python train.py --init_std_down=0.0 --warmup_steps=454 --dataset="wikipedia_en"
MLP neurons of a small language model. Each row is named by its layer, matrix (gate and up: input weights) and neuron, and shows model dimensions 32-223. Each number is 128 + 32 x the weight over its row's rms, rounded and kept within 0 to 255. Numbers have three digits each. A neuron's up and down rows have the sign that makes its largest values positive.
After each neuron's rows, "fires after" lists the tokens most often just before its 100 highest values on Wikipedia text that the model never trained on.

L4.gate122:145084154093123126103083177162145146207150136079116097114135135121102192160137111153164077128097069068160088092091133161137119172095192130121134076103147079150057043120191111093157125086136159144112116164112111076201105048086161155177175158120072119113155114070139126130081082131154137111110135171146114072075157114103140156130162153121152118131115144090093170141096134155086111151149114104125115141098129074135129118110103122130123124124153142160129183122127144127066138083121147126067148107122146151087147154133120108109176182126157135140132165131109163129097149079064078189
L4.up122:174176048123139099136084083158128076170130144102172122129168168173153198089106158172078116060157093137146142097158034117127104109110091122102125137124111132143141122151156142149137149117147104114114158146087126128120109069121186127100217105159160111122158150107116150183132170093172065074069095147068097142083132135077134118142146108135164164107082136075154100097148082109146089196166139120103177113124114120128090107090105189142168109153115142177121127094104109149120058163165099175151165151141096116120139125128111130160171166098096095146078182146095090140140183071080172089
fires after: ";", " |", " R"

L6.gate405:137110083082156118142112116061117139145129137126110110167172094165113121056107109142143123076091119136154215154106106072109178146132142127147088116148154126097112097112142148102089116129172127125184205168135184117129086101111148116143078141131129164121122103178106090139149112136150120170131106149095152096112125066117129076157175112112102086094145150144106077083129187135169067175104138084147134097180146095175120184149157158107147148118075161095177052128128132151175082208130130137150140143147174170171153135108117110190125135124164064147162137137120127153164118135213077149
L6.up405:184136106106161110152110116118157080107181116136126144136120145094144145131097121132115147161080150068117110094097118114099169160098112143131144105128168128074084169098066139145124108157182106179158113136161150173100161185129083104128079089136097077098095126104125160146077107177086173119145138177122100133118128072148116169130119129130092182131159076117155088103149095171135074160141123141157155132134162133079111125130117181137139087132118112165105120179091126168069111156154034145124121063076110206145139137139103079128144159164151112097107155102092077115146117192179167153
fires after: ",", ".", " that", " al", " \"", " O"

L6.gate809:152162146086109121131152157128171120162198121129136104095144079077079124123084124112127137148050120157119101161125083075083150131155164116123087135119159146125105156096138151047125154161141161108126102102160199166078156103138140170127139099157102146103156130133123170103106137124076177140108143170185121080130097129125162121178165061186093100126181139183141087124119143096064183111129175123115102166144155126120068080060116072062173116114144171149104132132086170167120129119131194174096097128111108152112146167106205166138124131239132116111125136091150075133104108119140112123
L6.up809:176097159140153147118095153205084078099131160133131136121073115078131085125129159099143193122133061097116153099157183123122164135071126133163139119165115141060151134119095204108120134101119090128142136081101164162114149117100145105111126129130129143098111155114197153115135166156071122157162150088132140096148140148123104116106195190125109121132179140077212118152152144083077092075127113211158091099108146073135145153144186125155133169120103108137139084183126121117188106128159195076115155099135230119122157082154112119172203160111153107125127155139090187149097150175103134142
fires after: " t", " m", " h", " man", " equ"

L6.gate315:148091146193049095138123130105135126139109161088112144158120145156157111183140128183137104181114145061202133129115103129144137205096125152142140107098178083144107068117096078129112172129184167135095113119125127129119118100100158139144116191101082131118205123090082190134094079128138129122080103113138183110107113096152095121141157179105093108100173143125128096133129091149175075162115101146126128121162164108121132088128143127153199098100068123106078148134130134172111146113156061144085157115151116148144113137082127095070069102147122044126181146154108112146179110105118119224
L6.up315:110106082128123144094087115155065138113109109126170116131108119142119132114142184149073109130104155118168152082154095104162131179118122099118114137127110134127210114200125123166163128160083122116142153087189189140093127119133159097100139089111159151165149101108164156157177128117113140138110085085117118145178125125141074090128086119126102188101141149152155098097122108151125152137083111125151152124125119142103089151109107144156105145168146074116076086143159121100176153111082158103050140053109146080149059109113132153138089109133218097166177118194113146202190050091117166203
fires after: ".", ";", ","

L4.gate662:132126126165120152142118135116178096155133143078067146150114106180113113128185099119141103097096100107175140107098115095181111155113144159091169132100145101136073079125136106093166139094147208162082170131156121091130165144119174068119088173115128094160179166082121132108109149079104138168133111102066127087127126135165122173108179129124151175114143115062107136117175095148155124113165093159155104133081140071157090182165163152128169088121154105067082122147092093128098138124127067203099195166110136158148211112136164122085178087114164186148145159130148121158124154188121128170
L4.up662:147134097160127161121167126102145119109175125148088132156116130093105139089101110110169129099171097096161165194077166109123132146075130208080196077096077106161093073107093154155121123160141158114090091199074169078170136161188097051124098139129138154125190139155147045101155110139096100183177127083130169137134144152158104192189129128116123129121144133145115082091156113147149100137149149139164135108171137040128121133110097125182096133057136082130113152134125100103128178149112141104155151152124118108212193154107114162116119099067089081169094091095148151107137175125126146082
fires after: "\n"

L6.gate73:112186124189104094096167073135135079124112135165112148117072184177182084101086126193105101167150101135095128141191084126159125132066143120113167052142131140172084115131171154137132180167094113106128145130138152118078119097153115126143103153114146129063178125154145195161157136085115088136151165155090108139098127118128177163137126124074113174138138140184148126134145093172172136110114072104143133141152144141125026113111127169131148092090151181063147179099098118110131136179175125152197151182148047124134167149106132080107130153088166111096125094140073104120159034177122103124
L6.up73:151151099122133108137109117180116100128144157106163120112093176135095136118173150110130097106113073062139151161149121187143180146067135105171149134155094096092102130146195179148090114155126138123145154143100115119095094105178135117100138120101191092034146144137139192136128117108067157174189128113127057104114109159073148132147135121182142107156086131126179129088159102172157132079091143097177104077177127078106117136145163168160120102098093176112109156095110143127101140163195137107186137159149045151121160169123116136109098137073086091112071125140132136164145037148166127099
fires after: "\n", "==", " occ", "h"

L6.gate847:129136149082120121173073172176044093187104117129130152077126144132111193113131086193170076067076177076179140151131103095182136133178202122174092142144096135139156097088137133128100110144121143114165105127159079125131115109051121129147134129140093128095165110150165092105140108152114183144110169116150159105108112146096163213175102171155159130155116104107111101116100163170173097117111154168112084174149092108089122124142107199069095132122174130111162178144169098141175126144132123109113123187122118125100178175119155133081184132092114136085107098128104090177091179106077096142
L6.up847:168107145112110080147140155169165221120116124101144139122135136169152151134168177129129126139078131110178174175116112137146092128203097141131166155190081136166168125150143155135068118102176078065076185158181045083111149109109121071138153121144126078164095153085127066177093103109129157137163120124155113155148123173113130092129108125148141130173124084146082083077098163095187138116096132120170123169123091129105097120163143156108175151170164129122087144143196139138091151081169168136110080131115102081102103145144126132120080096142195117164126095163102109201174128146121184086
fires after: "\n", " |", "-"

L6.gate849:116141135161159052171144101166210132151145096172133060135114171164113174091133161166105055201092105145155088120129036107121098143127147155094191112076132113137062113098133147103145107137174106150119148171183089160176114122141154127188104123165109107088136136085177126090144120143170174036122163120080137060077134108104168146078111140121116124105096099157081106140133095138165093140155128165151084142176099153114132169141072152124173095085138075155153147104152149095125158116149120136105100139132093113126130135116115076169111147137131083134150149138112109103188142122105105088
L6.up849:210142114178148138158100122139145086121154159157160117142096141136097107116191144132171101221155112137160113142094063132091079186090100116124176103099073135166105088152164113108116176131124121075114103188150121185123108101137151128169191078131142171163113139074160156096161148119158112102127152126157086086130165141094133134139078133122092125093070128127142110124167136146095103150178138096136151063150148156064143158128076201148169139142181098094141149094123167079083130123117148131138107094188110143123093185109142087164098144092093092142127133165147102138185107059141088138
fires after: "\n", " |", " cl"

L4.gate716:086084085112148151148117032075113158128127118126161148086110127127131159136129135182191096091141144075126124156183138077092125181107165116088144108070142144189096145157136133114086164098089101131116158115163151110071212125176119173174153090116101079157098092119138108151182142072137150170099186171141187166171087088125086143105103142059133146157163087143128132130132144159167083108079089146110136192179088135174103160158062114092162162143136135180125137094114089093176103128122110170154140141167077163142156110118156135127127089190079094124151082085126139147103082089156131161
L4.up716:135101058094144160108112060086095164123090189088103150089120097109102159184185097136161093105132093080082148207143156157077095135159126099139133156130123139188093110164164134179056130114072109157154137086171155152109154090145088069145122068101092143138104077127156127104118157139132136184124115159141171097158148149118130158099150143162102140121111134154109144154111108168216121051106113089100152169195088142121111180176075105108188147198118161113089146170166148118199108158110131108130161137188097144129122170079139112172136136164101119145147143139092143154119138126103146103
fires after: " (", "\n", " the", " col", " as", " \""

L6.gate197:169099063113128103062138123124153119093106158120097057169131071104143079149163107086104100069117128123120118146189129139106114148160117112168189116133133151119147127061126134104112142104225106144155113120135082135162108183104076144047096101110145105075164092129103155093138140166123121181104109166143171121078106085064130169097160062174143166171118157166199118101146188113148054090074146114113144146178143143127144137141142151106123140125124206122165088144098141086167116133137115087171195174160176098149160090121149141115116154098126069115122081125128166100063143110134104083
L6.up197:107094164120088091083125094138089161145103184171126066112100021142111147195106116133188185161154080161158162101194127145130069161103126136168101181173103188074160129152094131130125118070148161100169057121086126125085122116083124125146074092129166182101130208092096150110169142154123141171125106150097165122077149093074082128134160137173086128153148112162111082169143090129133098090128209124119078157117095092083171164129156123110158143176166183111110088170079123126122127114091124152112178114151129125154147142188118086112182157129137122101135103118096142085120121133181068155
fires after: " t", " c", " se", " com", " T", " m"

L6.gate848:165120030150161138098177105094105123104144135129080146119122119162142129114124114113126135144117147133142091138129083097126126172091105107150094093117116154124132177137133165139106088106099112165091122136123142143060123098179106082071117169144043092107167103020127151146090153053135113068126145204077111159108160150111170183073104082114127149166115088119175099117123099112094130105172084128155099125155128086145093138141098125128139067090129126125142112155077089126084150118133128179095160098145032171124129133129115100184114087151105055066126094107133114100166072199103163116
L6.up848:134130110164120115080083127174089094129120143151155095175139119129133123138145110126155167134116132128134177159093155126080104114120094109150084068186134095099124139106124154126114088144178135099186146152190086065146156164102112101150116124098115128090125160134073142147102081102097177143093169193167118094095116110124156106051112080135084109146112112128162172095161118159142102160140120129131170171135184074140097124145112086104116135157118110166145149087194139145163189095143129097114136065176114125105129147164191151142104110168119097113089166123062132097045160175087170137
fires after: " (", " \"", "-", "—", " to"

L4.gate815:110122123127147117118113120137118116117152127068096121193115119164078133103114177104073130136115134121121191146189149127188121215145123104096126154113120093143099122093205100154114188140079090154111144155161099104033115155114122151142081096145166156116165172000089100156105182126154114143126120103137163096130124099146139122139151148076062110127151098086104183115147103147165128113157129127154068126158176079111088112083101158153062127130105096124074151068145151090125144114151130144110100103129173122179107136072158115160101184108117098116162180111095170186188164099127130178
L4.up815:137137088150137108158171130137112097099129116124176160182101126155044135180147181095106115109107159074127160103126085158114080148112106115152120136078167101063092106108117133147097170201196209179100122156141142130098165183111148128168088157132150114115124114117084120131127172119117108120144152156146126082149082093111108112124164119103091115048161133141097155093109171172150081085139153088146146109129122100142166126086165126176104085154091066114103044119171172151139143122144134094126069121190150137167191144112138097211088119159159119125158196116118137146222155134126125149
fires after: ":", ";", " —;"

L4.gate202:134180160142135143099157166149131087115103082188173177099122144134139092153126167108124167137050137102132065074146175105101117200130131143147150094121130123108112103184133093144162103138132133105104068102105135092135150194189161117199107204079074129169146145140165101120152156172087185142043105166158108072117143131115113116161142131053127085118121120129142139112172097134181137143115129140108111159164125081139145118119110176129105193093124116161150165125135096192130162141187131160111144162098115086079139132176147125096082066089073107151111109101170146133152131141179109136
L4.up202:146146096053178138147109102133133096149166110106152151123132097112119108120082132149099077156070142110186114127114110172136112122155136110159097115131159130125076105144184111143118071085061149099088102088115171140066095169113135136119136187113112120155140117120147084122136193085093109125104186157107128146087082067124152154120175164125110131193197102113087100122107178172120159123079120125115082179166142167075138160125172208164114147156109102086161152176119162137166118094075148145099098141160062105113150182138106112174145107143112100098142100137149174055151184206099123138
fires after: "\n", ",", "|---|---|---|---"

L6.gate881:089099093118145113132141119137128134155159132149114089111108223184117086171062136179140124115077123123091105130098127101114095122123142160117160060085109117130072151119148124146145166147102126151182094130156125141138172201142110095121102126073101132119202105121156132119095096167186123132116179129197158159151097114063101142109122117073124148163191084106232179104079194143121137142167062149108120131101126120108068115166140115110126129098125110158085159217123170125098133109073121111094132113136114131119171121182111133108172114092101099127063084132110142135089155169157091155
L6.up881:124088123105079120076173180054176077134093145086098140079113145132089114140088102120133126123136105083108145108074114211097115165103097148118168171127119142135111222121136132167122124154147116123098131122163095157170158147137113108152122077055128132170176121100179129121111129208148191139168141098226139124166163146109118116135155149089117115090124070187117149124104117097083116061175153055173116139072142145129085117188149162113079080168126122150127109147164126126133137099072140101148143130129147125189126142119103102126158134072118180145186114131150155135097105131076086119
fires after: "\n", " of", " M"

L6.gate521:096139151173143136151098135145104100126100185151086157139097138143149100129115118180135152133158132098192084092136119157133122116111137187130141129152108127173069112100154095085148127133151174108155081168173124119162093120128178175128138168109069176107115119163154193097125133093133124136070098151137141117081060081112178187173141137177080127148109167098058128133124111108121135099107173103130097134090087107128122135100055126173132134129176103163134083101142179187120093119147145076125177150099197096136104160103090112118166084108176122166127139070103103067067172063060110149
L6.up521:155171095109182126193153120133124099158143136155104115101157157121144162123170143147120075162189149158161178050123077160067112094077165051102085186120111129123115066113175114178107105132092135181145109067091108100102140124126136173119101137190104092106113137141156121179130107132189126099105108105107143164135150152099064177094126143100177190127118114124162131090166130142088138135154186157155143169119087204087152097160123152098091112097153099118142161149105148141135121123112172105066105152128152182162198149155138116118108101157132142087153081118127191198115125110119049148
fires after: " |", "|", "\n", "-"

L6.gate92:107099099162161179108106091202152172138170091189125147138168168089152131127139146072172164104118125139087154127136111153127109082169096144130194136167131191133129153066172020141141139142119130123128081161117159121170137169191155120057230131112138073108109102097125119096136095147106129098183148102176146150089140101127137109099157120130145169156125112125202152133159179107152091124092103170136142123123127166159076114150156106079111128109140107136138163172133227105070117111103109132164157141141172116094142057225066153117126099145106097102131119113114134121062093094131135133
L6.up92:104138134164123164104088128115104145132178137144155194126151079156173087138201108058121164143187190158125155154108113130159104185122104126155142093112143126115141140078156073149146136106132157082161141153153150085073159134122116124096157081070114132090112139133156096089175087081098080117127154076126105100069154092132061123127055139152148131135197058133152142158158080120106113153105132101144157171156179151132108079194108115074130175174157093074129146135165118094151126131132105132130140141196115058132153105097180113181131169149139126100143166126103149185112172075171100147
fires after: "==", "-", " (", " and"

L6.gate87:086090066127146143142133175097112132106138160099088140090080125177169159125128106101086072118150187172120075121104123122175099152093122204089075066124140133097123116073127141175155082127156156140133082149099081104119127142144112104077122141149082101108139046159108125138128073143169122101094169148074099101116143128115115198154115153191111145113117130072126125147166151118100104124162121079135176165092155052158156097110127083104152103099157131150124129115148116143150155133149123159116123200150105143208207062108159143086133124125142167093091127096114117140113149118066175086
L6.up87:122115094123120136129179151156134142192105143158160102149207088157118130165080143127112169121088105147060130157103142099170119136162168148135125116183160149069159179122100134145175124132132135110155113139164111113135114124150081092118128063067119107123141116150149105157118097139106103144128180142184182143193092084151167153075104168080182102130155104055102130130184185150104168116166085135144131161117096104182113115172131160155148156135101087114110097089106137159122073100181130171135117154127121113187086130144235075122151128130137131091149144138100122188116125134054154097
fires after: " (", "–", " infl", " D", " I", "-"

L6.gate662:095134108097156139151098135092124113114231167104131129091129169134137208081100095121099117129120136169129122110133106094163139110113103112133110103086175114157073156147170119106146108080173206133153148074150101130158166184135144142112189144184111049141128142149136121089113102116172078070090119139162111155137105157080165184113129131172103141168102101057105105106118166108095134183161089119128101161148152116051107091100128062120102121138152128125128139117090226088103073144124094105098138072107115138144155095099159150079082076146146134062152127169068154142085150105134165183
L6.up662:136164138084122129146135125157109100098113105101145211199106040119120124131134168100162085139168093145166162131185152120126046122109169122131148112112113136087111115114099180111084132092125063148103130110153161177135126118122098101143183135127103088178062062110162087077140060094082061100163082132126120106116128172112126080101124146151188110094155133106121104120168160113108094186120118113113125112096155154185138071139102123121126180137108088121161102103146164096159161143138165117115092156155120129183129150172145089161096124152090127094134082075152164125088104170151133140
fires after: "-", " ("

L4.gate723:100109107164155165090117154102146068107127108091105089117166193100136137108082147171130093041137139098159067150142111065127117072141161145149120127134109141150121088155146119143141129125194120108149112083155130103094081159173114189142136153158133132151120084144179093121129074143158177137132088128150088147111133179065149102129088178072138126145162118183170125107159095174189138156198050068170116112161132148185080125118150157084054130108168102112149126149113158100157090143109118163150139161112096151200162179151142069082150144123091137183164123158155173101105124126109152105
L4.up723:132138151097207100133151132156156149133119102074135089145164132123123145114161115117179143157108109115094149179118143118155112129100112140151081197125135092150120100146116114128097142132142111091233132111134107141123093159114128196155107071123131213087083213065066111139152111112097102167171112108094137083126131177160156087114055160148097145098128130215191131153109079178119133093094113135109153108127126092127124150153113146092078164128119114124150094141177163108152195078067130092164106114146127159152176100124106084181147128128178191115123186154135152167162118157137089081
fires after: "\n", "-", " \"", " of"

L6.gate748:119061127131091117098149163139087137116197134137099091101148067197156173150107168116107170151122184164128152144143126059140116129177120174126073097123161136157172164140128156091134113173153090067093107101161106158187123152134143068112145169129094140107124093100133104149147163159120135120202160125129110120164118126135153143138154128106151119153111142168101125163153105135147097112130097145122154162138114135149114206093134129150176131116191190124095142208152092146109120176057107141142175102138131158214200132129130116116157136115139056126209058146119165130126128165097161135
L6.up748:123140190103141114139099143140157126109133089155078124132141093138121104156098135114105148131060110147115131136096169122079091134107139134157171107116173135154136145179066048125121100131151119149087143096099052098159131165103148152164116173072172069152079158101105116121115135141138148146114107117123100090122137097168156112113172104069102195139124131135150098122127123121201149097099195128139101115131180092152146085150113129160135132169109126098086126190126085125127162098128069135138189076084197098067148041090138091201159113088135106146154049112169130093149193178126115160
fires after: "\n", " T", " C", "T", " w", " c"

L4.gate216:100066144079125123127166110121165125165089110133178177161115101186091131147128136161174174080148140154103115127152119115151188128088165119188090123129147115114138154171122084101063179106196080163118151055112104129083090114174120118190091111127102185109082092124100137120103135108136184111182120119148135113121119104115114085121147173129123158205116139148155171155160065129143106089157148147121133161125236182159123142117096109170158153130131107157107148118114098127125146116094076125174164179123120088176153135081114121139087051198131096109120180126089130124176150131115167113
L4.up216:114155111097197085119059095084184108118146117150108087113135114195133146137134100111147127135123085144138148120166068083101171071089081189174121130111152169156138090115140135140111120109206154169132205104116117122103146152087138121103181130102146088139140090075099138170107090113179107084159108104098125099128128132126137193119099094086155159137150164107099114138142115207093101092085108099162109187154133110142176149111152182148155120175129115118111097200132095117112121159132052136150124126152076187166192099175150093137103136143184152134135079165082106143119145127139134115
fires after: "\n", " \"", "!"

L6.gate382:084085049109173161114154184147154118165139124138126199177120164123207095056166159183173085051120105150161122059111110140127114095113155105119117119154148200128129084056143137130134166113153116111147081129145177079061180090167134106111101090135116154134095103132178118137166112165181091152139138138127156198130102050063181120147112132159119070153167084129114072163121135148122114178139153126174175156082104131177107190120171139123171104103140126118116123114088111135096136187118136130171124152150137079141133142129154096144114133112166132092148166164120087154153088171166111121
L6.up382:140174094177190122137126120142112091149170165161129120123102167104130149125113074096113056121167061116085193108091140125116096185109134056150082127100114182110154115114125172125123097150161155075168164199112146160103150117145144152062126077063135173146118166127164132124168105101072118132115071160153122120130115099180154075084125100063152122191159152111154117126131120141101151137084064090161142141120089109135098081122124119123151143202106122119128087113108144081106132125150116159086099162164171151121122127079124113181102150167125131126168111108101203168159159154228143169
fires after: " (", "-", " \"", "\n", "=="

L6.gate37:041121147141122150156192083117124097131137113141105093091141140128114215163130182129102142124136154163159171070115126134204119081104204124135127181127138156149097179151188127120139166123143177148174192067135145107118089113094122200173137162136125067186107107159162110096103129069071104144083124103129141098124080151134166125140155149156105176117101150117124097147158134101105134077144112101091130142131111156149119130127170109085167106121146101093117159175107147098110068086194146141152113189152172121135142139079128152103090113077088101117111054076130147154114128111117110105
L6.up37:067113107120163163149165124107159099116145127165146142112193081140097204155146159094173120083166134211146169072119116106154123108103159096193128178166088112139107145174179114087123142147117176161133172104152109042096137124100145139152144120148152084195102105157114102137112120125079112113080182112120074111085098150139135130154169156130168158186064174142114107166102153140089176118131145106106164141092129148146166116151184125122141085157149086123111146133142155095101044092132128073093153183200125153102136100123150193132111118119122069150133082139111132145128121104110135051
fires after: "|", "-", "\n", " (", " l", " |"

L4.gate535:133120094143143103025118057141116063170171104074177119139157117199109128115088132187142151136144190127125131114117135126158144121095125158096117120119126185105113149068161118109128122150187131128143157116150159166125150157164156093144117110138083089158119043131175087117096143097142105085105154082154143134122091148103101088136140117152154165094186127130167143084130147108180121175176095124082208106138099130109109122149129198107152108123110076149088173089151171108076124182061080166163082117106114106155153161095138079115109088148121107169185117137040108160114078154118132115
L4.up535:133133157128109157112077112165142086164153110159152155126054129179144105133081130099114152104178106147093119148139153102141157071123132132125218137104171175133123153132136127089101148105102088133156143179103144089205187189157122111159127163162125093151167161064092122180117115143062129075123063130125127135091113162133131172128133117156082111092158100139144175182144091084172112186166102118137171116106149098173116052130202187142127098104122116140087128131130146157174163133157138161183110168129120089145195104103134090120109127119093100119135079132112094162110147155124102069
fires after: ".", "==", ").", "\n", ","

L6.gate575:128096131145196175098069095110137088141100192063093183129123109197125158178113097206117078141115134150184165142128171129131114173118147184095157131083086087097111131085151126112137137142185137159125117108113128158140125160115121134159120126129178135082145160082129144099138108118179126113111167162101089141143027086165115143100089112116109167149124092092131105132167123201174085111102128141158095189150137133086144150121151157068127172051137143108175121107159109099110120140131143154157154121147124121138143129092170072122133139170174105138167158105094099202105138135089127136
L6.up575:139151082162140056140110132113072089146108160122102150131139186113157117096164157153139118152070131096115107146145147150077081172122112114109167128084144095116075089152095139115170103111152121082151085162164073176164175144113110208079156090172079170080156106124152164122193110131135199131076148139094107166086138042119150122165145109100137115128113123118116133125085123132117134168164139188177139154119139152127099104115098102100124130138134163130115130129134163170125113171169140150190151130131081137141097123100101187106050143097140115168125133127134091184107073098133080108
fires after: "\n"

L4.gate730:132146148145097139111105141104161152132150109164081067174120151156143121140156146157099149134144146083132098111110147098143103168085179137153143124097126181137127040085143110206159147119158130146137088123130108048087102103135156147196151135143132118183148105137157109132114135149175164125147151125118152074121151123054096224157141176188136172113162114091123031117125097124081169118196212153114150162122114106107081153058116106161170118112138068145122075131147121102086126102162112106109076199107137128161168120112103114070158144131129110097138156110175101172129103147133100136
L4.up730:111093097109155089132187131086134136118115099143107163140102188106188149096152082098114124165108095168139120112123071113147126140076130101168124114109164066152108101074092140126128040082127116152080136133119104159076093176180131086155154102081126135138110176103141216107137147089115153127159183092125132119090165126167122139122069115160080083124093120142147133152174120158137109095134110113111160128107108144142093099127131107160130117184160179122118079105137141028093121159148138073179182117169128032114105112084149085139114095102168166127138139074106124110143139132143104128
fires after: "\n", "-", "|", " |", " 10", "=="

L6.gate325:075107117185197117180112156135101122144138090164130159168141188106129169145096113151114126170148155115096098081130061102188124170128136115063144102126179136105133144152127181149152147103102127111153151165105196062168143148137173145160141148168133126110159110076138131120120156115152151094102141168146105143108169148158122163130111126158190159171127115138070100096163145109147139175118123176106099132063122139152100062145143128138061107164192152111191181160117150057146095142157116107171149095153156162150131079076093129130153108096056107101143103036112141101119084086116097109
L6.up325:145150074186137115102153110116131158103124200052119142161146123184140101142178128116163180125134151149154111194154149142122124114098159175164132115133134147098138148148159119139116108169070105147132150126191152101137154157126094121119155094103121138092122166165116161121170135113162142173122072200161162144145141077054060115124068170097148129129111115151108099108118126161177128119104177069068099155137086074122167129194071099110083130146156097171133171088151130146110162165144050141130115071045137138110156163197133143126144109148065098105139120119139102097152154052173154113
fires after: " (", " in", "-", "In"

L6.gate211:125090159127147144143162127124166174146170158165133143164134138095101117132150125142162119126086140152233081162207147071125095121192100166156186117128127182104080137150134106076104144139139109081154167147116109112156122120113168166179156149129175104134167093082150156063145115133117149149140066090153135129067140093126133094171159159160114097098123110124146156124170170112142118159127112159105076090110178096207119181133153085199115174139164141124121102185095113121172100098140187122111172069143157100133119195111132109108091138114116134135166101113164126048145141166064139161
L6.up211:040093145176144146084131094075155113146119037106127115124111105140104124115140145177115123117093121128093148147184176097079118145157096217175193148095141113112192165086166145119189090104146131148131170168046091154128164092064108139139099156055133126055144144161134079157162103093109148117151092137120148115109122106091124146180125152136136133152139110115188183135171192146123081141070143112143129132133128125211160132207135143138154202111111097118122121139146165171124152125198109136118179153190143086080107148183131147137135160115160109141085143078166113133115137150138145157
fires after: " G", " t", " sh", " g", "G", " sc"

L4.gate37:145093101143108119163114074167135089175105130107107191176184134120144108157180101136105160104107118149156189150102116125106141170115168111148140166169194127093138105145131188090169131115120221087122114094105092194126148160162156161148103178143077145090116112070110117145128112070136132087179120147143123085107097181165110154152173144123137175142191120136187121146191083123131078093127140122148098165144100141148108095086142172103137152108116109108165158108162161139126125072139105110101078146146094152151164108134116140144125145110149103099138155060075066182101163114173136125
L4.up37:175096153185078107084173129115156079143089149128162145098124150166077192135105121163090153131212150114061145168134147138112091134131103161118123161123135149090148120190090113125173124108172139112098094173149124110107143160129145166137088173163160139085112110151112120108158131116153043098176096125113094112117096152153134140108133108081158172130103101103124173098140108170205077109174115080155187125155154135152092074115117121093137123102126085128086176184155146178123094096102108146157103136206133082119196075133121153135129136110112107174127100143122083133103138150151131156
fires after: "\n", " on", " $", " for"

L4.gate167:139119126170172141136090131139132136158104092147133139111136101131149067171146103138168106137091075066176118113166148153136124116104117162073114108138104113168087097155124146164173132145101120142142095193076123095176132101099158144103161132100093158129166125091140095079128134177101095136134171110169121099117156174132113126077155142111108115097158179138094158113099063170150151178131080213159135117082186087070153100163113161105098108133126122121131199143151087144170152099099131166070174145137170138130158161189098155126202084191099189185031150129115177092101070133079111137
L4.up167:113141122181127124131113072188125140169171086148121126123118065111068123175133118149122075092103122149069105145108169132135112148090139164069114112120072072104065127153138119148130120185070150120106108147090117154146086102151172106132101195174130097104101104100119089153120112176098093153151110153159134125142116181115138137109091142164134112091183158096117147092116108154123137155082164068140150050151181131088157163163138090142083141077166136123095136140183106137234202122128097130087181159131127142110158158147119127110108151121085193136131155126109186107146125095032171117
fires after: " =", ",", ")"

L4.gate438:160114168127111114125157138115109167135103142113131129129097111112138148109169137180106111102083110092128140086144166191149123141155162101088131097128091175106125144090087115185121154133144184139099129111097125101114156164090166061126102109141132063089148076168118086155117124176184116145144154156082182176142143086181132135198076133096129035147183133111098164099152125162119151211066062107137148170158123114146108060149110105123135063086054129175079125154161134119145160129183093110151156154063143131077123129087155128104144141113114117131075087146141102107150102166151136140
L4.up438:126145148117155084163145135103091149137144139083109145156092140114126181102135173084118135129060158179142114096182120157226060128146168092134132077118145163100096123134104113153131089120125135186106113087132113095144146167142176059136121118170123070142123131103175137141117167133139131060121155116149139146102135092169064083135137113120091071210110088123133144081106115114096189172097087128120113107120081087088153108176131117124176124134096146111136089126144141078091144160142129140133155153096121090098125058103161090116109137130170192093050135113119108109106135188145140169
fires after: " the", " |", ",", "'s"

L4.gate212:136130166150170167145113148144144114148130161091103104105100147106189117126137169141100100104123169149102159140143078113152095103123182113101116159113108098178104150116160118092125111126162149180146109066156211150164153118087156140187118124200094083077121106116103161148105093120115111110109135117096081107101053198104119131146156161118087169124192108149111102148057098163133124132174121105165149109131095104124066138148170129087128068163167135163169124126077156138089042126115116149124102137145124198090094110113101046083119158126078133153114116110147075130134089105030084170
L4.up212:150090120153181157161157161050132158111141186129130144195094135192109081122098087117140142125133157072113080122073160114175109110137069071077182123088123110166113113138096147168106100138155167114132131100175100103125154156162064153180127119136064119131140132166147117153155122130152153127149152079164123094159142129153145132146158096110162095065122162174128182151128133125183045111150115112142100090107081127065173143127101213153180155161135093064162133100179106164155097140141147134141059105148144161143108090059101096133166139127101089130142099109103115082087165162138117148
fires after: " |", "-", "|", " L"